python train.py --num_hidden_layers=11 --num_attention_heads=3 --head_dim=128 --init_std_down=0.0 --beta2=0.98 --decay_fraction=0.814
MLP neurons of a small language model. Each row is named by its layer, matrix (down: output weights) and neuron, and shows model dimensions 0-127. Each number is 128 + 24 x the weight over its row's rms, rounded and kept within 0 to 255. Numbers have three digits each.
A block is one neuron, or neurons of one layer that tend to fire together. After each block is what it responds to, as a language model described it from the Wikipedia text at the highest values.

L2.down76:114115171141115119125125125115114115115092083100092115104136149127119145117099131153099136117092159152149141089149099122149121126146118146169133103117126114148108168125150159106137092104159070137159170119139137163149131159137112094103128106160154114114115137136131128126166111102121150139130112133153113166123126090121127174104128160138107133113102131114129127169110124090149144117152
L2.down213:140124104100108173115142136148129152122067112155096118120116133104124104083116174085119135118127141115141087112112138134065128100131107107118099127116140108141165122122157166141100098114089136159151164126147133144146131157142096157136144123113121137143100116125117116118125108116084157123148111125136125136131131127124097181125109124096168075101109130146143142142105090143134119135133
L2.down364:137119145139108115126163173141121084092171114127159151118125170171135127112112096158105138117121112170142119110075121114117157148144172153101140109104144120130151149122137142120135050103141066147128124087118135152129120131113123112103094138104147138085099084098122142112147153156133169081122143159112123195155109128114119126128158148144149135136108148142101142185116134089138110130127
L2.down488:113124126109131126126104109088129143107131140118135153106126148130110079153068108124126149128140167145132111129102087126132094114131111089098138092161160153135112170099102145114113091103139138122140133095176138119125122114118111132063152127119149114122113123144136139111166102150094127112152126121132096108133157126097118167131107142127166128117115142106126170138117135146133100123168
L2.down491:077101133115129112136127128154065130131127101156126117131159144149125103111134159154144107118120123133106155132070111097106141155130140152132106153134122091149174146089119157114136117140144155174150177138169107146138106145109121124129100176151128129085121128107072135152140129103147139112116142143111116178109129118102130107076179075145107130097115159123112095115126135141166111137116
L2.down666:149137103118143106133146151143094089128134173158094095163109113114108126047092150137146165154121149137168142117107112133149158116144117087125169156062093119138113131148160122118132115122142136113127098160080133152139157110125136179159122152155069107118094133154100143134138113201129174091090123110161097138090106116122152137113097124128141095112177146112112099114112108134090159120111
L2.down688:107147100123141094152142118124100123129153123084119109145149174148118113109111119163133154140110132170109100113104089186134158176124121086129150093088153101142184187157137112088109086106133112147176132089146132147103110141094112140104129164127117142134140098122120151142131086145095093093111162132106107124120106154118094117100121101148128139129140162080115176160164165114122135132151
L2.down1305:093119146126115104100131136101092104145074117130147083115125092087125093109095134174070134117176114187128156068086138144096159151080105114169142116162114107114120116154138125139147119132142106113144083105119148104105125150147150149112127138145139127106094121131097116119194124108134132190120100128112140068126162126135161140149130114114154136146128126112133136136135143118167107116092
Responds to: Final word-piece completions

L7.down193:098114126114132155127116103114166142145150135105146122141131122126143096107125106146126129116119111108124086141135126121138117140113143121154103117109151082131113121115120145119122145215120123123098156134151141080130165144104116164142133159122113126166120137139150145129079088139137122100065146132083102144156162099150120149132129147116091154135194131131149130123110102139118134110064
L7.down300:176161131118128138095128139140114110116130122134142112137108101112161119135155164094103144110117117126118086096132111087112093173105111099158128144161114120162109123082147117121114121154110097101146166110128150187119108149130119157085134120148160114135164165122097129156168145146090129145145105139065138063132135148108121113112141170071112155123162155137143100153154104153116151154112
L7.down412:109126110122102153112121136152155130141150107098159102139145101155137180113163128128137127116101098144113147158113092083081117171175143179149166133121129141111196146136091208121114114103124164101134139174121153159100099148115132126151103144102080139148111137173124130133098094121121138157089152126115130135136141134142100120120166155080085130120172160128095093106130155135149127126107
L7.down573:109116151119109136135095130135100121129110097132110091159108144104122117105138118116120140117090098193076137117126128180125128172144151081159129112130179147129135126107144135131175145097160144118136084125171137111141118157100160162130115136111146112144142109119138140120109124133124121144081166143142127110100097113086115155131126142084124134150115173101156154078137152077147126135128
L7.down808:110120142099102113160118084122139137143109164120107123070119138111103106162126099106137139150123122072094122191175143162122142179121111116119122165146152154101141164145101132105097137151153119180152158134126130123165122106133104147141117153157117133093104111120086108111127135117153110149093148136114176135141132093138098110144110106129139096131125157137110089111165146066130121154141
L7.down1127:142125123161113170131113086100113138072141149105121126129090124108078116129101182130095135123111096125117139063142112112122137145130168146146144092168140144155187148160104142153177120088102141150139127142185128125140126133093124110128137160141147117107130109117122105170145099144111140107099099149077130143079126157164117111155132146151060118130148140139127093086132148119145101128099
L7.down1452:073129097106120145115110113135139120102155085159156144107111149155132101092166083152129148126140127152129111134129130131139143099089111110139136095146144140128127089132133102128100098084135158142174137127132180116140145105103148143132145121140093111120115114134089111122148131171169127212116125127180104112137130077130128165107177135153101130177093087140126140128070136179103150119147
L7.down1504:138116131091115132091099115134129123119080106135086125135111166110175115118107143122119135111128134152122124145129146159136142142099140127195137153153152160162142163098144145149095133133130113125146162128140152161116101102139122119137156139127149130128106126113098115145170063149089097150108149123187136134161135124115101127091142129129082097162133105135132104105131101138173117125127
Responds to: Odd word-piece splits

L7.down440:094137112141083153148127110106121128056222134109123145100132126159131117122164104151163155162142123161131158118129128145145164162106149158137147140116165099157140138143145126092152118099116120149065123109147099117157082125116157120121113139140112103121159080099127118156092072105131096171101094121128118172120112090136138140092097124127127152160078111151098136121119118142099120103111
L7.down454:147110165161112135116119158156129109157113171119107119156091106073103097140108130128070113063153137126129088139166175149146122087082128123120099123121129101158147128097113162121168137134163149107111145133173137125140157138139142100141138139130121122106083147131141103124133164124121093120120119112116092136111173134087136116104155139129089174099169141133120111125154102118122130136098
L7.down1140:117138116113140159105182135112108077124118151115129093137133068111126093110147151099088132115107152110141090188122141132175109150141139139175145112107158131162130143120151133118140102149142091105129102132116148162151105116132104111123132140129165139166085101138092102140141103108115114134095136134122091135162148163147133111109155122154056113143174150145103157143123133131123152091121
L7.down1281:137137114139136134130181153121160122048121106130107138142129116178166210128144103135127123188170112166145152125183141143138204140127129138103143108147133093138131116132080096137099164112097120151130119126148122163126085135158124129126145095135122115123122159126164124172106120123157138177139133151124174152124104152134104112109140108140123117095144122131112125136181167162113126099145
L7.down1347:103099110134165077141119166116084104132116152115126108152126146128149153156112134139138172158145109151119141126120185164072163103129144147129147114147134130128140135121089147112138158119128152096175111137166106134125162137139146117134126145121088131111135143104105144105083118179110118141113106179122140152099183147095122089112076101098104136167123142112170134120164080116136087133122
L7.down1429:091117070103112110124133146126125078119156138135085119104096120131142140128140147119133140186165102143156164140078114147117144089118141101152127108105144141089126135110117134116138125114135131139132140109110160112122096129157104120156136113127106132120087083115117099119127119148164121108121137111106113145138152085132128131143130145074098169130122143127131122159116112131065149146150
L7.down1475:108091164116122120185093095116135123117169112136138117123134143139110124124128109174143128131137119157138124130144160109096113152129108140153164121127115120112129128129114140164101135090108157120160144127151138089129073134142143138122128112135157175115117116112123109132131121137102095166136150087152146137088100131183168126128067173162067114105116134113118134086166151116118133102100
L7.down1483:144153119137127138109132076117123158101164140135149131107069174139138129135154123134103129190105142168115120152140113189115156123140125144107149130138108116125139090196091148123103138120139094183128154162110113112135057091140145128098135177117124119137134111089163089097181130101097113111121141151120169141091125075074140171110130103134098163097136134111129118139115119172127130130159
Responds to: Ambiguous word-initial "a"

L6.down967:108156134145105139149099166112118156082124108105170122120178102111161099127115166114116075149131126160149132174126137147141127161188098122108128142111185126113136067173134119120136128146139144096111134128118117094123120096084148118151093156170114101091155148122097157114086123152125143142113136160120122129117127116190099097169137152148110115187146113120166175150132150165148130149085
Responds to: Mid-word subword pieces

L2.down161:109159099121159099135132130151139148139100086140148179118120163123159076188136103151122127102171129122151159132129103107150159147116144139148183107102097127097153174094105117128146160124140112115148139123091168131143117198107146120131090095120141146099109122122109119132143124143106128111141141134119148129127133114146137130155148119123143094146070116114182148097172101107113103103133
L2.down198:148135056117144116126128097117089124115117105115126152170123123103161049133105123143103153107114118171135123128145120110120136149142092124147115165147154135125157125139104117117056125187111131133103131085100142124105149174132096170110124140133107121132122168098118133152143076144131114112110099134124110122094095117098128145087145108124140130132125096123136167126148141154145098171131
L2.down331:107108114107159116112135129098097138119133076142117182147123166107142131156078103111099124149119131160099113132096111127085164139156148145153128134121173104133153074121132111157111122081070164089145100139128155139114103171090110134110126149130112159084121153124108154093096083149131109140107137152088119160125161155133133080129153117151169132139114141120149144142149155154104086159105
L2.down443:124133104125116138130089141124148120140134132090102184133155146126117121144134123181117091119138138148126107183144116133136130085123118112179117177128137122130132157148126124156069112109126146104128150117084088142163127120200121125113137115148094113112150164128136096152101067151161117118168138138137142130090108121114164140112137103124136111131149125112123148133072102130109102141133
L2.down866:146146138103179143130102135107146110134090117157104127130133155149127122096149135093132109145167111150113164093087171097165190162140172131129157129154142125160103105132136117098137134120082155131141125122154105081150138108144172135124113131109119126156079109121138145148129121169109116138083095091134158134123151142065145110114123093158107132144153130116173123097124116115154154146116
L2.down921:123156091114142113095087124128131121118084093157098138176155148132160094111139125104119108100143114154161122112132117106116135100118131139108109154135165124120146112106133102141122157157087164097159105131118110123089099123171142140174102133124116093131105215098117127077165113191142124127108112126138130162146096138142119139145137112122165172102166141097136140110128091127160179151124
L2.down1154:105172144133109109137075151088133116169114144088159144097161182109123140128136147121111107142136124160119096133134107113140111115102141151177182082148117100106163157118135082146146110131153130124141136093102127100134074140082124149137100085161121153137140152120129101146136132179109146132148144136109147179119136115148149096123125112112142079084174161101163153091146153133140128108176
L2.down1462:121108119104169139111121160153126116145088142125147154146137142110122133133119112156104122104145119164154144119120142141164150137133159146093143136163107157117169154167116132131160069147114140120111089143105103104138167158145152157100129152141106101115125173125089108127115122157127111107095081096125099131160102108104105155130126150119145139141127114153137133115095103152125107156160
Responds to: Compass names, word fragments

L6.down1447:099124106161138097105153149118106129127103107119078080133145180132110147043132131145120102121134118164102147110096129148127170116065126132134153125110170111139139153093138149127140098129129134177130141099149173142143090165115145128110140135128147112120136125100098148150127149138152156120137124143128098205129078149164141116110127113126132139115108143143128131141143132162142146141183
Responds to: Place-name final pieces

L2.down147:101142144145121146126134136126137112157151118146115117121147131163116120112109168152131149135154142118090127162135119102159129148120155149105152121121159152135132113164117134081115112161131133142129147136123127080157134161098166121159128144099143157160124091125087145116128129101144115096099110123126149159091141078113122112150128135120129105152103117119145156158125123165122121125145
L2.down448:142100068081117132113114173090099094117134121139167152155184122140115159129183128046162131123130128133117137114147186167123105129163172135101134101126119112129132155140110137104133098149102125106131129143147160111116135133173071136139095119137112161145133101146143139109087151143084113108145136154147123135163091151096132105140156107138147178156070116138148120109125166140115096146127
L2.down802:072069098089101122147157147135105086125139059065130138094159143166188110116119155147139149087097098101136133113195156096094131095157140104130117095160107153114112143128098135102091119152142135128110146122143126130096134171123141155144115118131118106118105109113141130144163125135136068162116146136166142126155140086137102139134144139127137143158143159087120125087176171144137084132135
L2.down855:122162153130098131127138108095138097156146136142103142164130132159121117144122143129146105108106089130093134144145163138129138142165129117122128143118144166150134154163091128124103108138129110151083107129142125101161137163160158108119119128100120152135158112150129149100147136131062084090115112134107125140039160120105129122166101111148082131107133124176107128164118114119126124190094
L2.down1181:105133094120105124185116091129158106129117122139098117144116134150130086086100105130131157117101147138155134146119110132118130099150160120144125146147187103134103181141147082163115132146082106097085149147104120122075133114171166086149144138114120144165084094143096148134129138132150139080109140117158157139085139144152104131129161114123117108121117107127143131146137133143152117111096
L2.down1183:110123160115082135103118107141165135165109077134142121165073100103174176104091096109123145112147077142136106143150131165150142087104137150127134093111076152086136114197146161142096128134118114142109119130150143117121127140145147139150123097128141152144114164130128091114165097161107095135125134135170169121083162128137149140117111105143087103086112131130068111173102148080102116136120
L2.down1193:127098092105125087090140075140105120142162142137095138142133100118073115109135152123152114115152134127139096102172098158086151168133125121140142133115141144126139118116119175113107125117106124094131115112144119095121138131110087121152114174103175172125145107088137124088085093131144130099108132139098109101106140116151128130107129137122077142145121124132142106153114142085094083119141
L2.down1247:113128134120117061099153123127114144129114119136114088142124110102145134099119086100106121141147138140137145124126142137132146109149070161136185149144164134107130144174112131117099148139140142148148161114146114105118103145121076098157160124081145118120104132145115114125080108135092168094121144117158076149120119131102097114128169157120093149113115108118148163177143139126167118130140
Responds to: Country codes and determiners

L7.down37:063131106109129134151109126164142104130104121111106116117134087119093098125110150104138132117116133119095156096103114111188110150119157129140167127130140079128175145120098156177115140147135106105156130094112127117124125118137153151152165097151124137157137099108114126150104123116133120151128110084187154150146171128093113145127148093116119121091135120097127109115145111136145163143119
L7.down307:160120160148137119127131165133139134097148093123140133135106165105171064146127127121160164118099133087111151132108122126170109159169120138134073072113136127125147122134085131119101133119063119121140125147136075093126132107171159117154114112161089159143098158129116133092113123149122115114108147132114154126122129145095108125138119121102130094103112129120120117130130117137121116150107
L7.down886:143132147130152140089147124132137110124145098119126085200126162127155096158144141118172162129089105128142157100150109130126122113122116142142147067144099190088147088120109165169135103075148122115132156108111087102106144102116154177131104117112079153127133102125127137131160132117136142108133147144135121158136125114142180113089167136133116117149131125122138119145117179140141083113153
L7.down913:119156117112123139153189129149129171054141130128089078134119095123106153143097130134167135127151136138133125134143162164117149108083125118127114081144141182138158104107125148132138148139146135126119142147137085156132142128082105194101101141124117165126106118124118115133116106155064128133128125118116151136115103131150150132144122066100199151113111124101131147113161145128117140182127
L7.down1007:091152107128096132120130163129145131163153145131154105114100156130145111141119139123129105102128132156127122093148117121141136073142117147083180116137108074113172116134127103166134088120121096167131107134111138123145161094156134126126144126116120141129115156107153136136139147135166117147103111129122129110119118170123135111090134144105152133117144152120110122173172085110146130142130
L7.down1070:131121093147144164119160131114132132132138125131156134105136124087100092111109112107129114113143137105136152121104094093122173131156139154068173122195148119153123115112055138105094085146113157099170157134136144130112122142105146160162119156137131134102121088101169176137136117126149120123114093168112093129085160143131130113132118091119111086152150134126138134120141118133138173149158
L7.down1295:141164138120146154132137148074125109138108148094135149145138160144136150146152141136142116175124122142123130138115147131114148188155111102088145074097139114147122155162093164167117146110119104169162098107167150161127133103147144088175142142138148101136119100113155135125103120112123117148086131122155157133162123144091135121170107108127156112117093136121113150051140161089145141118102
L7.down1423:102130111138142087106101100110163109155124129106134093116110097121118149181089154133161109131137140114055112122127111126100123147127120171148116083123131080135175106132138144133141107211163076143141095132107129163147114080155137156157131115108169117122097136131115123130151173147117144119108152137103112128117131137123127116104059129114085101132149067157108108142126110123098154112129
Responds to: Mid-word i-syllable fragments

L6.down693:117136116122121136122133145168099154129145116118121147142150086140145114146139120121149148129103141121167112119137146145148162099155095156107150126140131113123216182145091139111157073157085138139130135089145103123156092098153117118145160132125090132111112175142175125121140116145083081136112123177202110168094121145076107106115095129149114131123117156095133147095143149119111134130169
Responds to: Subject before verb

L2.down145:165139112133110121090164131156125090078112094142121128128139143136136085163113130125134126094125117137092168107111125138151125114148184171118156130097109111108131118143145131091129116123120150162116102102141127137120117138151135164139101110092162133145129151143142158128130128139182112143144136182135093099126117140171114092117155100154127114099169119104135142144129075145138120129173
L2.down179:136130138143105121104139155090151127130108081107134149130135120138116159116140096172164148143135082161144088082118124118155164100169147166109163125104128138102104137119159165123095128150132133130130132082171096146097124116157150110155128140152110132110158153111113116123144123130116111174096145156154088137176126120149116079107153123100144129118128150139148116121100074192138125102166
L2.down525:108137112142106103105120142124144119158133148142122122127126151134151120098119133132114136155104134160066095143123130128184139121109102119112145109145112108139105109097107112117114116139129105122088115119129131192128113146110104106141126119147179158162132143114173160117157125149138105134061143125147157109065162151172099107135173087127160077141126077181131133115098098143138140172143
L2.down571:126112130149172157098100122093168147108148136160117097128059137131101128126086132102151112131131148125115160106145095137122118139148146171125132123127130123136126114141128108134113109117155167132142146119102074139146078118149134150158135131150204150113117147166145169148113095147163089157105136136117156116095151139129133076127115181117176143133135125123128114167086142135142120140141
L2.down674:088137087137075088131158175117180090145156125150150136097127164177112089151138105051131132144128115131145144134145104129115149164133123091119156077084104102150128075117107156108073121148107155128109134138142175148097128122146126101120119123121129159090103183121131114182115141102136133151109113138151147113115147159143096135149163107132145126128174093109126175113092127130117114113106
L2.down752:108112145121145177106117146114143134107104148091172130140102116105120156062094083155151108150121134143095118147129122137139137157101152069137155086118104102102149080114109122124135106094105138170134111107103178142155166168131190137103162119130087135139137120098171153159150127133114100148098082146166134108147119158092149155109157109118124167101128129102108122110119129154142153132128
L2.down967:146103124153160125112100163122143129104123114144107097099180099148164103154128148133095147106160108156136157133092100112159101131141124191125099116124145142100167179119138116128130111139158161142155125143162148125116064124124148166117142080111122123135114123144130119116170101126135156145141117169119055165117109141147125152126129091155123097101092111132150139132166148181141105127156
L2.down1310:141104116149067160112147103110062132099154100129123131180098160133132140101120114117151155127126148096050134146082108137150179141122138181143147146183140105130144141154130153108143150119133146133128100095143130120101099122153111126099127097095148119160113128124063163154141117156114126158125140156108148132137094145109117088093119170154123117100097142119134093143101116175066135127111
Responds to: Mid-word "in"/"vi" fragments

L6.down1086:093117117193119127111149112095097151139173073152148129133128139178104121158089181112127108132107116096181147098132096113161123125159162094132152121115135147143147135110147164147082123121091134130139117109162114117173138147170094128105092128122140130109104098094134120072149127168134133146132092141116109143121173144087110108149069143138124092141118164149148139109173139112123112123165
Responds to: Uppercase abbreviation letters

L7.down3:124153133132126163152110104161165142144133083073127158108153131104122102133146123167103129085076111148142141111153108150105130140174132130132170168130113138121122108136117118132133099152144162129187126122138151141094102127128159135137132102143064116138092117100126140108106123125121109096151127163123141149122094136119136138116143172167124095124145116148105119152141163117092124104168
L7.down216:141133140144113157107157145158106095127104092153143157117153125125173129122175122173136154130123160110099130147130111114174097156163086115111120109152152111150096134146104094144141073118112166155157144124135099128160152117103137133120164181155162161096146106135126098104124090135099143169118162131131097107165100156082153122116140153116125122138100112148141162105115142168161137084112
L7.down280:122149159137135133121193140124129149112132150123146115129101171169121131145081156096107116121135116148144114121084090087128135150131147169119119132148133108136118155108164112145105091145134106151140138091167134144120103193112145124084103140110147165101116116117115147132136126147104117146116142134113096218112073148111131069106099125174123135146145115171131118178136123136107142162153
L7.down318:133149139120123157091122132124157145198095120109132079129142175117098107156121116135118145121109153126121111150174142115139140124138120128113097141091146138133123089161081120122118129101140158126125183125152070152172161137118143128119158093121127103134126105108098132126108177116142121150097118109121130095108154158129147144118131092135165103121134093129130175097111167126130143168153
L7.down630:144137101095148115130142101176106163126172114126153135141087111091121134126116135129105109111109096166093102106143094138126145113122134116179136126122085128140153128114157141110139114103142119169110146098157147101144101153106121182131117146102157124087131078136077149150098110119185114150144101131096170143139133121126092113120101142132115097144135145095126159148127166100169115117115
L7.down931:101118161134141128124115110193153134148167126151154129120161113217140146116120128136153145126110177162161086111116123109175146135128128160132121080125126161118148129128107144122109103120127139160129127133143145136142093100101163089140158066120141082142132152071121156143131153138112150165138097147116111147095135094107120132112107112113128118094117120114083142113105125144143135127160
L7.down970:156142130156138118132148124143111102133151188084102128152143108087130135127087102110124121125114143089123108105128164137113153106139181095089101175145152151139130140116146119118118121170153141145154158138087130108147145164141141156129161094182128122126130170127087104170130126108118137131167130090121115092141152133205122102153154072093124129128100111104123116149082118167110119165115
L7.down1168:127112129130175142146123163153149116125134154150125142108115123092133158118124084131123156096096143113146101092175173117133128139103183122116134118132149137108122133125128155139106116127107081109126138134135152105165174152103126114103122136113122128064150118144119134153109073119148134142133123091095170134158147128131188150118161119101134137149123132079087155144101126162138135125159
Responds to: Country and place names

L7.down214:158132144136106128146122120134166115101126115150135136134117143141141118168081113127134080147107102100103166141152105120148157108127153087129146160128140105109127159164172125115105101131133108110102130143128127085088196121144149168170164082131142134099145134094106110180127123097150127081119173128105147118148144165103131139116127154129102114124128165099139121123092130148128140081063
L7.down632:116160123136139061148072128150118157115145144087121136138148121101130159142069134112100141114108125168145129134127109179135146109144116128118139118149064136118160111161153145118155113136126113117116126113103118113099088084141133152134112167155134119092127150122134126113181114165119139120087129132120103113124089130089117115131137144136134104141101109112151108142138118105121106107136
L7.down671:102089115154161148148138139109121159111152162106131154145168110137093152136114119115166117100157145103135136161133144166141145109134136148065145143119119087127106190138135142128121132111105121116108161166124094127119128120139158147104157135125110096125142126065123144146056131115144136132102087130137139148163113187160173085139132103156153152138116110116135117157118094115154120132123
L7.down1031:127144139147135150178136093128152141131146138129113138137118128162120098083111103094106160137133111132154127134180106113136095173167093124143126204139120107172135104143154106106080123126118140146123102101110134131124068139120149126163145133150147122161123147151119094126133145125134137106090118135168105102162133168126139132119116142147129105146102128163118159100148111110150134143170
L7.down1237:157129177139158156129128136091121147075098163114102166139168114092136111129130150119173113128152140143112094104110171159136168132120125142131133098124147120120127168127103135122151085138116149136118123150127143164106036068113115127171116160145093117131129071119115145102141107099052139143124138145124157159151100130105142115115177118118157115106100130113109130081125148108140114152156
L7.down1445:088116151172107115134159130111106143056126125108121102120175116144158110130098118150119128094108143133096139112118144115126134142131208131088138117155151144153122152116087134114129145141100137122181148147149110143204119122160137132117136148140125137102130136143134129124124133093154067093132113128105114144100169124148148141149088142122089121130127136154116115113124145149160147154117
L7.down1468:114101123106145132149071125156139162113171119120127105122095150160124148156105143123100152127113143133137131123151138139156143147103126142117122101098135122151141135157139105154159129125142119115106113132141138134138105123104134106120165099143148108123158145140131112125143131105121090103168136143158097196120120090157149124116100152122172146113087152121123115151099142189149142104136
L7.down1486:107153093105097136126140104129132113103121130117112121143163147151130110114137101129138142128117090170130115148104091169105139096118098123154080140140156158087161127115112129106097123136143118143124123083123138148075122164156130121165153144115098080133073117116131122150127088124175127140103147129136153150149156136099156125145102173143126124136108149113126133127110127152116153123125
Responds to: Split word-start of verbs

L6.down84:104113162122140103118141162148134158118111084100129142131106199142155143129147104136116119133129124105126165157112145144104121130138077123165146103091185109100196112137126095127067123146137114151138104101096117124107137113171129121125152171100111135142121124151102149117121122133102100175098107127120139150108123129108135170130084088100121109153151126128098145138128127175130120114149
Responds to: Adverb-forming -ly endings

L2.down81:117137137123060112168121113132106127154145123110104160125173130121118101133135113176122120122154144167115099090158143144113113145095141145142141119132150164137098103071131111158102149137127103160117152111098071112134093166109148110144125172119092167116133128120133117152105152169104106135110096163117058156139140105126163119125113108164144148112153127121162149112105132090109107093161
L2.down107:109159121140123138109146170118120137103109168117181151133117108087097150141129133161086103155132167165152152152097122124086135156105117130148153072157143128176177145160119115106128141120135105145103124133132159101160106107100092114096099134167136100148136163119141108155169099116113142112054076157093139179119111150105149161106123124148134113109152132130119121122151108147148134104142
L2.down117:128120123101139106102131146125139127106151128123149126150132145091138149168114154095119168103143096143150111152110121162162171130150093134144096144107135142178202132131136149157100130146156129111163093099098106120136119114133114117111120108118124115151145147115125101146142133107105109118134152117106156091104104110181140112110113137109155169162131134119156130104126120126131142133155
L2.down365:087097098106125138152149105098134103120123137087125134129156127090127087112159152144119111133158143106142149129148121155137121081116106129164136090121120134164140122127087121149136104168131117132101144160128121130088087169103118171113113157125131143130081101107123146125147104172105125139146119144083096126147135134090150158137160127129132073118121145125122145138135117106159083148125
L2.down615:117180152133099091124095151095163122123157098078069129160120165161105144123118105128107141160137140153110189136135190143113101126145104110114152075123134132129180135125159116112113133098115188107123101113128131135133070145136147100143143123096134110122132112072138138152156114119143117112100074099147099167121110136143114152156170135144139082136098108120058143144143132119086149167111
L2.down1103:126139165114112143119103189122138161130111157129134104152119082145112098161171151094114156132200114132150132147170146115133152142102114125132084166130158149149144108117146129122141115137151143119154124125138107164118085131127122144125127119068102147182139130145121134113164113153071103110047097131150141119124121095109099164084130129116157142133105133121095119170144122139145121089143
L2.down1202:154149151097148098134122153100144118126106189119136143118142135132142130103125152141109143109101152143102122103149142107122155162135112072112136119166162107144110158091120112067130105095139118117143103183107098170157136140114133123109120087076105061146152139096106142119129204121113143133161119126123152124147093126119116106142161099130121148145164056141112148173148106125117102135132
L2.down1311:098149124071143115142141120104129141086117149189135129099088120136097138179180127110101180123134138130146137125168103130135138162153139119101151130132129091170123123136150122107158123109111126113107151120159138104114055157087132129158119142106114151131108146149175146100144137167107120113089117104109114146101143164141148103135097106119140137141144147138150076137152116119152127108093
Responds to: Often and word-ending pieces